python train.py --num_key_value_heads=8 --norm="layernorm" --norm_eps=1e-06 --optimizer="muon_variant" --lr_mult_o=0.825 --max_grad_norm=0.5 --warmup_steps=63 --max_seq_len=1024
MLP neurons of a small language model. Each row is named by its layer, matrix (down: output weights) and neuron, and shows model dimensions 48-143. Each number is 50 + 15 x the weight over its row's rms, rounded and kept within 0 to 99.
A block is one neuron, or neurons of one layer that tend to fire together. After each block is what it responds to, as a language model described it from the Wikipedia text at the highest values.

L7.down123:50 49 41 56 53 57 52 54 58 74 42 68 46 72 41 85 47 56 66 38 29 41 46 67 64 63 53 25 57 41 24 66 28 25 73 19 57 41 49 74 52 64 58 36 61 42 67 77 27 49 54 57 66 84 42 36 51 62 49 54 48 59 60 17 48 52 56 36 47 35 47 59 33 56 53 43 47 22 56 44 54 45 41 79 19 69 49 53 59 37 48 40 51 30 59 44
L7.down288:75 61 47 55 63 46 79 40 46 57 64 22 43 26 55 46 50 89 64 71 34 59 35 46 54 59 64 49 39 60 47 51 63 62 62 68 27 30 73 64 47 43 54 54 49 57 39 57 29 48 32 69 58 63 23 57 54 38 43 57 27 38 71 21 31 46 43 55 38 26 72 32 75 48 66 45 39 60 72 31 60 56 48 56 52 51 41 55 59 54 70 56 50 63 44 67
L7.down870:35 74 69 58 54 35 52 57 54 39 50 52 37 55 51 28 41 69 74 28 29 50 44 32 42 67 27 46 36 55 33 39 55 54 36 58 61 40 39 50 32 73 55 61 37 43 40 45 10 69 24 50 50 28 55 24 49 62 48 38 61 62 73 47 52 41 61 63 32 52 22 67 47 43 42 59 68 43 45 42 72 73 54 32 40 40 38 63 41 36 31 86 34 35 46 29
L7.down987:42 66 57 59 52 49 52 65 40 49 43 51 52 43 64 45 44 47 56 21 46 28 83 53 85 40 49 81 57 26 42 58 46 36 42 66 31 66 54 44 29 65 59 61 42 51 38 73 51 57 54 43 53 49 20 34 58 61 50 45 52 34 63 59 33 35 63 29 55 60 71 33 43 58 65 69 39 71 60 47 48 32 69 74 75 60 37 43 43 56 37 57 37 48 52 64
L7.down1279:82 48 14 44 75 45 89 40 41 67 63 35 46 58 76 35 36 64 29 52 48 12 41 47 75 66 54 41 44 71 85 35 58 35 21 47 62 34 45 53 52 61 68 26 60 52 61 35 55 47 46 66 69 63 57 38 41 43 23 44 66 68 75 55 65 22 31 60 28 45 40 58 39 50 26 35 58 78 58 68 70 72 57 28 59 42 38 24 43 52 38 71 42 38 46 49
L7.down1330:42 52 54 53 54 36 56 27 51 47 74 43 44 31 49 39 68 46 54 48 48 46 46 77 56 45 41 83 71 49 65 42 47 99 61 44 52 45 53 37 54 50 53 51 59 36 30 39 93 75 42 44 64 77 37 63 57 34 39 64 45 40 60 59 34 44 51 61 54 35 42 54 43 48 60 64 39 29 44 60 54 55 51 22 58 46 59 32 32 46 38 39 38 61 79 56
L7.down1456:65 64 55 44 47 42 49 41 78 73 40 54 77 41 33 46 64 79 46 60 44 49 33 49 58 28 47 28 32 57 64 49 52 58 81 76 40 38 71 53 57 26 61 55 39 60 68 61 73 45 40 83 42 48 36 21 43 19 44 51 23 50 45 50 58 48 50 21 67 58 34 51 49 43 75 46 48 74 70 70 72 61 51 51 65 32 53 47 68 59 65 42 34 44 56 35
L7.down1901:53 60 58 42 40 61 36 38 56 30 23 64 68 37 58 47 43 61 72 48 16 70 61 55 63 25 75 47 45 52 44 72 79 55 67 62 53 18 46 39 18 59 18 46 28 88 79 49 45 41 47 72 32 44 25 40 24 64 70 75 56 41 44 47 35 76 63 45 46 46 31 34 38 37 49 53 71 78 63 37 52 55 49 27 41 72 50 57 57 44 28 72 55 13 79 22
Separator after a number. Delimiters right after a number, mostly table pipes or semicolons between stat columns, e.g. 361 | 269, 14; 8, 12-20.

L10.down189:53 39 39 37 49 51 51 30 32 29 57 80 26 53 79 68 52 68 43 47 47 66 42 80 61 47 47 43 53 35 38 54 57 64 41 36 64 82 35 52 49 64 39 55 35 68 70 44 49 83 64 60 50 43 40 54 62 55 52 41 58 58 52 55 67 77 44 41 71 48 57 64 50 65 48 66 40 86 48 46 55 56 50 72 49 24 41 31 18 72 43 70 57 53 36 44
L10.down260:38 57 49 53 42 51 41 43 54 48 44 41 73 44 41 44 41 74 78 59 54 35 31 58 45 65 48 57 28 43 41 45 43 46 45 46 68 32 41 55 84 41 53 48 59 50 78 47 82 45 34 60 69 94 60 77 56 42 46 38 50 36 31 47 50 29 63 26 60 63 57 76 47 47 50 67 51 57 36 61 36 59 63 47 42 57 63 51 67 37 57 37 64 66 60 35
L10.down447:83 56 45 51 46 44 45 68 46 19 51 58 63 67 50 59 28 53 60 34 35 69 39 40 61 57 81 52 23 70 36 43 43 47 64 32 62 61 40 43 65 63 37 46 54 62 60 50 62 48 58 55 74 65 40 45 40 55 45 77 65 50 61 60 49 34 46 88 43 36 34 63 61 35 72 70 42 47 52 50 44 39 80 58 26 32 45 69 41 65 49 45 58 56 74 82
L10.down742:53 43 37 18 63 62 72 29 31 40 70 41 57 92 80 25 42 84 42 67 41 23 18 53 59 39 52 41 30 63 47 52 35 50 47 62 33 56 65 41 93 53 49 52 34 56 66 69 23 24 42 44 60 26 33 45 50 52 58 48 50 49 63 50 57 73 50 64 29 53 58 67 51 46 45 60 60 30 57 64 62 28 42 83 41 71 25 78 23 46 36 43 36 23 49 37
L10.down867:51 36 51 36 54 59 66 72 65 56 76 59 73 52 74 59 39 38 56 35 42 72 55 65 42 57 26 46 49 58 52 44 62 60 15 34 46 72 49 32 60 58 45 55 42 70 50 38 61 45 81 45 52 29 52 54 60 72 49 46 69 60 38 42 43 58 52 53 28 42 72 29 71 62 54 55 45 55 69 76 85 61 34 42 68 34 28 35 67 46 39 73 61 47 55 25
L10.down1008:43 37 60 36 49 46 61 52 62 55 42 42 63 48 31 43 48 68 46 78 46 50 37 57 66 48 51 47 39 52 55 61 45 75 44 66 44 40 46 45 59 14 50 71 51 35 58 77 67 63 43 44 75 41 73 52 24 71 39 66 24 79 60 42 46 60 72 58 70 79 46 67 68 59 75 37 61 37 62 40 70 62 66 47 41 61 70 45 64 53 37 42 24 61 41 38
L10.down1697:46 66 53 46 64 40 29 59 63 45 41 39 49 37 39 45 47 30 68 45 25 53 45 55 60 56 22 68 54 43 29 57 46 59 76 34 50 66 62 54 75 52 36 61 68 64 31 59 25 54 66 52 38 56 52 42 43 47 41 51 38 43 56 56 62 66 71 38 44 30 49 45 50 47 48 27 52 58 70 50 43 50 63 30 45 50 43 28 63 50 46 62 63 53 81 43
L10.down1981:58 58 54 51 62 89 31 67 19 62 45 38 29 74 49 83 51 45 57 59 40 43 48 44 18 61 53 53 58 50 51 66 64 44 30 39 59 64 63 34 52 67 14 45 47 61 30 60 42 22 64 57 55 53 61 35 63 66 46 46 75 44 61 35 45 62 44 55 27 48 49 51 64 78 62 40 67 63 52 68 60 44 40 42 44 25 79 54 56 42 56 51 57 42 57 60
Non-initial digits in numbers. The second or later digit of multi-digit numbers in measurements, statistics and tables, such as the 6 in 26 m², the 0 in 40 minutes or 50.50 m.

L4.down754:59 61 66 29 59 66 24 34 51 61 47 39 33 60 28 74 45 80 52 47 55 32 48 40 36 72 34 37 39 21 58 71 66 72 49 56 72 57 41 53 58 73 31 13 46 39 72 18 36 48 34 65 46 71 56 30 56 48 74 59 55 45 41 48 46 57 36 53 61 11 36 49 48 76 57 47 52 33 45 78 60 37 50 48 70 33 52 33 38 48 63 24 62 73 46 40
Sports table cells. Cells and separators in sports statistics tables, such as pipes, dashes, minus signs in goal difference, and L for Lakers or losses.

L7.down58:52 52 57 20 32 63 25 41 58 76 35 57 64 44 52 13 52 51 52 47 57 64 60 43 53 40 51 57 53 47 34 69 42 61 41 55 64 53 37 24 60 73 39 50 43 65 67 67 58 85 73 51 49 66 60 72 45 32 54 61 58 33 41 30 37 66 61 39 66 68 66 48 61 52 46 52 55 60 63 50 16 55 45 75 72 52 18 52 43 36 29 46 56 20 79 55
L7.down164:56 63 48 54 42 43 57 52 13 43 46 63 50 42 38 62 42 62 35 58 64 32 65 56 57 61 40 54 53 48 76 51 59 46 33 47 63 79 39 15 55 69 51 61 58 07 77 69 67 43 44 54 55 61 41 57 74 56 82 38 57 65 36 61 48 70 32 26 48 48 44 64 47 69 29 51 46 57 57 58 27 50 84 49 61 38 60 40 55 52 30 61 40 43 22 48
L7.down221:45 79 48 44 40 43 35 47 31 78 33 51 58 50 40 68 37 45 44 40 24 40 40 10 57 37 43 67 81 41 43 59 30 78 62 29 51 65 20 23 68 68 63 70 38 66 63 62 54 32 54 22 49 25 56 60 41 43 44 37 65 57 70 55 38 67 56 57 49 76 36 68 46 38 26 94 60 46 29 30 35 61 75 59 42 27 39 65 25 46 49 61 59 53 68 57
L7.down260:33 54 58 49 54 83 61 56 60 45 41 49 53 25 47 88 48 41 63 49 23 44 65 48 39 62 55 23 41 57 55 58 43 44 45 57 20 67 42 65 77 53 41 97 42 64 55 48 36 54 55 56 47 62 44 34 49 25 35 50 63 63 44 35 25 60 62 56 90 56 54 32 43 52 44 45 72 28 45 71 66 63 39 50 46 36 49 66 54 62 29 48 66 55 42 72
L7.down796:49 51 41 59 40 61 59 49 30 74 53 42 46 61 33 43 39 92 34 84 76 57 42 43 48 28 78 58 85 56 53 29 02 66 67 41 43 75 47 51 43 55 49 63 51 60 39 48 57 55 55 60 44 72 55 66 70 63 47 65 52 82 80 50 58 54 66 47 31 64 49 65 54 38 50 61 72 47 54 62 34 61 49 51 44 30 46 49 43 73 64 30 28 71 53 43
L7.down1685:42 59 41 69 56 43 46 59 74 35 19 22 80 45 86 47 58 70 58 66 73 60 46 40 92 42 47 42 23 77 63 54 30 43 65 69 72 52 32 49 59 58 43 25 55 62 62 27 38 56 56 19 58 33 64 71 57 39 64 32 36 45 61 61 66 33 12 53 69 28 43 66 56 28 55 40 36 63 57 50 77 43 67 51 72 33 51 36 70 35 51 56 41 47 31 64
L7.down1834:89 23 35 44 36 62 63 63 35 51 21 66 62 58 49 52 38 44 63 46 42 41 34 50 34 44 64 62 16 49 50 42 39 50 63 40 25 80 67 63 51 56 46 30 58 51 45 38 39 58 55 30 38 34 65 45 54 62 79 29 53 51 35 59 51 66 61 45 60 43 53 48 44 53 29 29 35 40 45 36 34 42 33 61 69 74 48 68 51 46 45 51 50 42 41 51
L7.down2019:66 61 55 46 32 53 37 56 14 57 47 69 49 45 49 58 50 43 48 05 44 73 44 67 09 67 55 42 56 41 66 57 69 44 36 72 59 32 34 40 59 48 60 63 55 52 49 38 38 56 53 24 84 45 45 65 34 78 66 71 32 80 53 51 49 46 63 56 30 49 45 43 35 36 72 71 62 36 34 63 49 38 62 48 67 46 63 61 52 88 33 72 43 45 56 63
Numeric table/measurement tokens. Digits in sports-stat tables and in measurement values (speed of 5.8 kn, area of 42.4 km2, 7,300 kg), plus table pipes and column headers like Votes and Attendance; occasionally infinitive "to" (have to pay).

L4.down769:45 43 44 42 40 38 59 71 65 43 56 68 48 54 69 41 26 48 52 19 47 73 32 45 51 67 45 48 48 64 28 48 63 72 64 30 43 37 58 45 64 58 64 34 39 51 58 38 38 51 66 36 54 40 56 26 49 58 23 52 49 25 43 61 11 51 42 73 42 62 38 47 51 61 50 46 36 60 65 73 51 81 32 55 51 48 58 52 43 54 62 54 55 54 39 71
Initials and early word pieces. Periods after single-letter name initials (M. S. Viswanathan, Charles M. Williams) or abbreviations like St., vol., no., plus second word pieces after capitals (C-es-are, G-res-ham).

L4.down1499:58 57 66 51 59 48 55 54 58 59 40 68 39 58 52 43 49 59 45 38 63 51 67 53 56 57 50 47 61 47 29 11 66 53 39 67 37 58 67 80 61 74 41 44 57 48 40 49 65 67 49 65 57 60 53 97 46 24 47 37 48 44 65 29 26 46 55 58 41 61 66 35 26 41 39 40 48 33 57 31 36 36 62 60 58 65 55 51 36 74 90 62 51 36 57 61
Numeric table cell separators. Pipes, spaces, semicolons and ISBN hyphens right after a number in stat tables and number lists, e.g. "+36 |", "11,423 |", "2788-7".

L7.down148:68 37 49 45 31 51 40 73 41 63 34 47 55 48 71 37 53 45 62 00 78 51 29 54 49 51 36 46 32 39 56 80 64 60 65 59 64 44 63 60 54 35 60 70 41 52 61 63 21 27 70 56 21 48 38 59 51 47 41 50 51 69 45 38 56 58 77 31 42 39 33 08 72 45 41 59 60 41 59 03 61 46 26 75 44 42 47 46 61 74 27 64 35 44 37 52
L7.down552:50 43 38 61 50 58 72 72 48 73 45 38 67 67 67 63 52 45 63 58 35 23 29 44 52 68 50 44 35 47 39 26 58 35 27 66 55 37 34 47 50 39 54 98 43 62 44 31 08 47 70 22 48 58 47 33 34 49 53 56 63 67 42 72 74 78 50 38 46 44 75 27 43 47 49 55 54 52 34 03 58 57 57 67 71 47 51 52 54 54 48 59 46 43 44 36
L7.down841:64 44 33 54 62 19 75 53 56 47 65 53 30 51 81 50 33 49 73 21 83 51 53 45 65 33 42 56 27 27 50 40 36 26 30 70 76 58 59 71 73 36 59 79 30 54 38 43 70 48 37 64 35 48 55 60 41 61 48 62 53 70 47 58 57 53 52 68 42 40 48 61 49 43 62 40 28 64 60 41 47 58 45 64 63 41 22 56 48 52 52 53 29 48 47 41
L7.down1061:46 47 60 42 26 52 53 77 81 40 52 29 29 68 37 38 71 47 64 59 48 40 76 42 79 68 45 56 24 56 36 49 53 51 43 73 50 75 65 51 38 25 64 52 49 60 40 66 65 50 55 39 67 56 49 51 36 41 55 33 66 59 73 63 40 49 55 40 52 50 53 42 54 50 55 57 46 47 44 41 84 57 57 13 70 29 56 37 26 63 74 77 75 43 48 50
L7.down1130:51 48 21 58 40 30 57 43 80 22 63 54 60 49 78 57 31 81 48 19 50 21 50 34 25 49 67 45 74 28 67 63 59 71 72 90 87 40 50 36 54 44 44 61 54 52 53 68 34 54 57 78 26 29 38 29 51 58 64 80 60 60 48 87 31 73 58 60 54 61 43 33 46 20 45 69 41 25 51 86 69 41 36 51 46 31 64 53 42 57 70 62 42 39 70 67
L7.down1137:41 44 30 57 51 61 50 41 47 58 52 57 51 64 10 39 59 12 56 39 68 80 46 43 62 19 58 20 69 23 47 75 29 29 44 44 37 60 59 44 34 73 52 31 39 61 68 60 54 56 33 20 67 58 44 53 41 39 20 18 52 31 34 28 48 50 64 36 66 75 05 61 49 47 67 47 51 62 63 70 52 47 59 55 72 69 57 50 59 52 63 22 49 57 42 54
L7.down1317:50 44 16 40 48 31 47 43 40 34 45 55 40 65 68 38 43 63 45 07 63 28 57 56 57 68 47 43 51 40 83 61 61 60 39 56 84 52 56 66 62 27 42 33 64 58 73 35 69 20 63 42 26 47 26 49 70 51 62 62 43 70 51 72 35 56 35 76 46 69 41 38 37 35 66 59 20 50 47 46 44 65 17 64 52 71 45 52 43 65 69 55 45 46 59 68
L7.down1463:57 20 45 63 55 46 51 56 42 45 45 62 41 46 63 41 54 66 49 43 70 27 49 53 54 68 44 53 49 41 64 78 46 52 58 61 77 27 72 66 38 40 72 56 48 56 65 44 83 44 41 67 18 57 42 49 42 58 69 65 48 34 54 61 66 37 38 65 64 65 37 50 66 64 56 65 22 55 33 62 62 40 19 52 70 61 34 61 56 66 62 48 58 71 79 39
Inside personal names. Tokens within a person's full name, usually word pieces or initials before the surname, as in Hein|rich, Constantin V., Sand|ra Bullock.

L10.down325:40 46 29 18 56 38 68 67 48 55 43 61 40 62 26 21 51 49 52 37 80 76 54 34 30 52 63 41 70 77 21 48 56 55 65 43 28 66 35 47 78 48 54 33 41 72 78 44 85 73 51 62 57 52 62 86 36 65 22 48 61 73 31 53 57 54 46 38 56 60 51 61 27 48 43 68 71 46 65 54 45 64 53 49 44 02 44 66 34 66 66 46 38 53 30 58
L10.down641:59 50 48 57 34 34 05 59 29 54 52 59 58 52 63 47 30 86 44 62 76 45 62 20 65 53 46 39 62 47 20 62 73 31 56 57 22 40 58 54 30 79 68 37 49 53 73 31 77 58 36 52 69 76 47 62 54 39 47 72 69 53 24 36 48 42 47 76 58 47 31 44 57 47 35 83 63 50 44 55 40 37 62 34 52 60 53 52 23 52 44 57 46 66 55 67
L10.down686:39 69 53 68 48 36 54 64 40 65 48 59 70 45 52 77 49 89 45 45 45 61 56 57 75 53 53 31 57 62 64 41 12 24 47 77 16 55 49 39 31 83 38 67 40 60 51 45 36 67 47 35 70 17 54 64 65 73 32 59 47 54 34 45 45 57 50 42 51 32 49 55 58 51 60 48 25 49 59 46 54 20 49 42 53 37 53 29 65 27 71 35 45 33 52 39
L10.down827:68 52 54 48 57 49 58 52 49 60 56 40 37 67 50 43 38 30 77 45 48 45 43 55 33 44 85 51 59 31 59 56 50 29 66 15 48 56 53 59 71 50 77 57 60 54 45 56 30 39 65 50 52 45 34 46 78 30 38 53 56 48 50 01 49 44 59 71 37 35 22 33 31 62 67 36 37 84 43 31 51 50 62 71 71 22 48 57 73 61 60 61 61 40 46 40
L10.down1568:51 34 76 56 60 59 10 36 36 68 68 52 58 33 49 79 52 69 57 34 49 36 30 78 62 73 63 69 52 56 61 45 65 36 20 38 57 46 54 56 59 60 32 55 54 72 39 50 80 42 43 72 49 86 63 30 45 38 47 37 48 54 56 49 53 22 36 47 22 56 40 67 42 39 54 20 12 61 73 48 28 56 60 21 52 61 61 40 47 49 56 59 51 37 58 36
L10.down1775:28 43 82 56 44 28 48 44 50 47 53 64 30 35 62 51 16 59 61 69 46 47 54 34 59 75 24 43 42 40 16 29 51 54 39 46 35 53 62 44 60 57 53 53 18 38 36 52 42 36 42 63 66 55 35 48 60 49 37 37 47 55 46 35 36 88 34 61 48 35 53 60 47 56 34 55 53 26 79 53 45 36 54 41 50 48 53 13 53 53 62 77 28 33 57 47
L10.down1831:55 46 52 77 39 74 45 60 40 61 62 19 69 82 54 68 75 67 46 44 49 37 68 55 60 70 54 48 66 45 63 53 75 43 43 39 55 42 45 36 30 26 64 53 48 43 49 27 42 60 42 52 46 62 55 58 39 58 43 66 67 45 29 36 48 46 66 75 61 44 27 59 64 66 63 42 54 61 67 61 40 52 32 52 21 75 50 54 51 66 39 74 42 32 55 66
L10.down1959:56 49 41 57 48 48 70 67 42 67 54 39 65 51 49 43 77 22 47 41 52 62 50 64 23 49 56 58 20 55 74 43 40 58 49 62 93 38 44 59 69 30 46 72 43 76 53 54 39 50 52 44 41 28 58 52 47 69 54 44 48 79 46 59 30 40 42 18 51 46 64 39 39 44 41 51 53 54 50 49 33 59 49 74 38 46 57 62 44 64 62 61 33 49 39 57
Surnames after first names. First token or fragment of a surname right after a given name or initial in lists and credits, e.g. John C. Young, Travis Bark(er), Dan Evans.

L7.down366:51 64 79 59 57 44 37 40 41 53 24 30 57 36 16 53 83 43 44 51 37 50 57 50 34 65 43 38 32 55 56 49 79 73 67 31 50 75 67 48 42 36 66 15 60 58 49 30 24 56 42 22 30 50 63 29 30 60 40 33 47 51 58 41 51 55 36 41 61 42 64 33 33 45 61 45 52 37 26 59 42 44 52 52 59 69 39 73 41 67 55 48 45 50 46 25
L7.down617:58 63 48 65 54 71 39 58 39 64 52 34 72 64 52 75 57 66 60 50 98 12 56 59 50 50 71 51 50 54 62 28 35 52 79 48 46 46 49 75 77 53 54 52 76 69 57 41 65 43 36 56 38 71 53 46 55 34 26 35 52 28 58 76 51 77 33 42 42 38 74 77 66 35 57 51 49 32 65 56 36 59 45 61 60 61 77 47 50 56 30 39 47 27 55 51
L7.down769:62 49 67 47 35 53 44 68 43 72 80 55 57 45 40 42 33 45 61 32 46 53 63 45 55 69 49 27 60 40 30 58 64 81 41 80 31 46 41 51 80 24 46 50 39 13 53 66 52 31 52 50 34 37 16 29 63 64 70 48 82 46 43 69 49 48 55 51 55 89 55 40 68 65 52 43 68 16 28 52 30 40 63 52 57 61 50 35 49 47 73 44 53 49 30 53
L7.down930:43 57 33 47 63 45 49 67 33 51 49 27 48 48 38 48 23 42 32 76 53 54 62 73 47 50 53 62 59 89 68 53 45 37 24 32 60 41 37 26 51 68 44 81 41 49 56 58 33 39 51 72 47 58 61 45 58 39 71 61 55 81 25 27 49 53 69 46 62 36 29 38 26 44 46 57 23 57 40 61 74 45 41 40 63 72 56 56 41 55 45 23 55 56 46 73
L7.down1232:53 62 59 40 86 27 58 72 70 37 45 26 59 51 65 47 19 47 56 50 58 44 46 47 87 34 55 44 57 26 48 47 54 72 70 40 45 55 38 52 47 62 30 50 66 49 54 48 40 55 46 43 46 55 69 53 44 54 47 35 37 66 72 56 69 81 27 17 41 23 56 34 57 46 16 40 38 22 51 67 40 63 54 52 58 65 57 63 58 38 36 28 22 53 57 61
L7.down1602:49 70 57 53 72 52 35 45 43 50 43 60 49 29 49 54 46 74 66 67 41 49 59 68 85 15 35 54 70 72 56 52 87 87 58 51 68 70 18 51 31 45 65 47 45 70 31 28 38 37 61 63 27 46 61 53 32 61 40 58 51 48 70 60 64 69 64 79 43 31 42 58 60 54 60 55 14 37 41 55 45 64 56 31 60 57 39 32 27 51 28 31 42 28 59 47
L7.down1659:45 40 99 28 52 47 51 56 55 19 64 70 36 53 35 83 41 66 40 64 20 35 59 55 55 57 68 41 45 59 58 29 44 32 26 71 69 54 57 40 39 39 54 60 60 58 39 35 74 32 34 67 55 70 18 79 62 59 64 48 32 59 42 48 47 50 27 59 59 32 29 17 28 08 49 47 47 43 48 43 39 31 60 46 89 76 60 53 45 54 42 38 32 47 56 26
L7.down1718:55 48 53 56 46 45 53 18 32 52 49 65 77 39 53 48 46 31 39 52 51 41 42 57 33 67 37 47 70 81 81 49 72 43 55 67 52 30 62 68 42 62 34 54 44 66 33 48 33 71 29 36 46 43 36 49 45 79 49 55 46 52 41 49 52 74 69 46 58 42 52 28 43 83 23 47 25 70 47 42 10 62 60 46 56 48 56 43 53 62 69 57 63 65 29 48
Token after an initial capital. Fires on the second piece of a word or abbreviation that opens with a lone capital letter, such as G|, Z·s·oldos, C·s·eményi, Ger·ês, and J. before a name; also decimal points in election tables.

L4.down1757:37 58 34 38 57 39 45 36 45 24 76 42 33 53 57 24 38 51 51 26 49 58 46 56 63 58 36 41 06 35 31 66 62 63 47 42 71 57 58 38 74 49 46 42 40 47 34 32 37 42 43 60 25 28 43 60 66 55 33 38 57 66 65 40 55 63 56 87 27 57 50 47 35 44 54 50 57 54 62 49 56 61 37 65 60 59 53 28 52 59 92 43 32 38 51 55
Surname word-piece continuations. Middle or final subword pieces of proper names, mostly surnames, after a capitalized first piece, like Jag-ger, M-anning, Tom-ato-es, Vir-go.

L10.down388:45 53 46 52 60 63 52 44 35 62 67 47 49 25 51 44 56 62 67 69 56 57 64 45 53 68 67 52 34 56 43 43 45 32 44 44 68 34 52 55 50 30 56 88 11 65 43 45 21 62 93 86 64 54 79 67 55 54 31 32 51 49 49 59 62 73 38 41 60 30 34 50 43 56 58 41 52 52 19 44 56 57 71 47 32 62 39 40 52 33 63 25 28 64 48 44
L10.down851:52 51 56 61 43 58 61 20 60 50 38 53 39 52 32 57 19 37 71 74 46 44 45 55 39 62 49 79 44 41 46 48 50 54 56 22 54 55 64 36 59 74 34 69 33 49 40 73 39 66 39 51 37 78 46 75 29 48 43 54 68 63 51 27 34 61 38 58 34 92 43 44 47 57 64 68 65 53 68 45 74 30 59 74 62 58 39 44 69 57 48 37 43 44 50 61
L10.down862:43 52 32 54 54 27 35 33 42 20 53 33 24 62 34 58 43 64 63 56 34 72 69 44 75 60 54 58 44 66 45 57 69 67 57 76 29 47 65 20 54 37 29 47 19 43 62 72 53 45 21 59 64 61 51 76 32 54 43 35 54 38 40 44 40 53 45 47 69 53 60 52 51 46 46 43 45 40 40 67 59 80 55 51 47 39 24 61 17 62 43 63 52 61 56 51
L10.down1417:59 31 29 32 57 51 36 49 34 74 44 60 37 64 79 56 69 47 75 68 65 40 53 42 76 63 87 41 24 36 85 42 52 61 62 55 35 43 60 61 47 56 40 54 57 19 66 37 46 32 62 34 34 31 19 46 39 57 48 33 30 79 46 45 29 64 30 66 21 21 51 18 32 80 59 07 24 47 59 25 28 92 55 44 41 62 21 36 55 43 38 74 58 60 68 36
L10.down1547:64 63 39 63 25 48 45 59 45 33 64 36 49 40 53 51 49 41 65 48 36 39 13 66 56 56 52 53 44 80 45 46 68 41 35 24 64 54 52 23 49 37 81 56 45 59 21 42 43 46 46 71 50 52 55 52 45 68 15 50 55 57 34 36 53 22 29 64 44 56 76 75 34 50 19 50 61 55 37 54 47 64 78 70 29 68 44 14 38 63 68 12 40 58 60 55
L10.down1770:63 28 60 56 38 54 32 47 52 49 75 58 51 63 69 72 64 59 29 41 53 60 68 22 18 64 54 49 45 46 53 64 78 48 40 56 78 55 29 56 54 46 55 36 40 57 47 41 40 38 73 69 42 61 62 43 35 67 59 49 40 72 46 56 34 45 54 69 62 69 59 42 71 26 32 52 44 71 73 47 57 64 64 50 50 63 63 31 43 56 40 41 58 57 59 43
L10.down1779:41 53 39 84 26 59 31 52 58 31 34 50 43 37 48 73 68 60 39 57 35 38 18 59 30 60 55 29 59 53 74 26 76 78 70 57 69 47 37 59 46 74 70 41 37 59 69 77 60 16 49 68 52 77 43 45 51 55 22 66 60 32 79 50 33 55 65 45 46 52 30 50 43 62 54 63 45 30 46 68 50 69 84 55 73 27 59 61 56 51 54 44 40 41 46 30
L10.down1801:66 47 74 38 25 42 60 72 78 69 51 41 65 51 67 49 35 31 53 50 16 56 54 35 96 39 60 63 48 60 42 42 56 52 53 68 51 47 58 37 41 53 47 68 41 67 56 43 36 66 28 62 29 34 68 61 72 60 45 25 65 58 52 39 60 72 61 47 38 49 56 57 56 92 42 63 48 70 46 50 94 45 68 43 44 64 71 47 59 55 57 49 27 47 55 60
Table cell separators after numbers. Pipe characters separating cells in wiki tables, mostly right after a number such as vote counts, appearances or years (645 |, 53 |, 1957 |).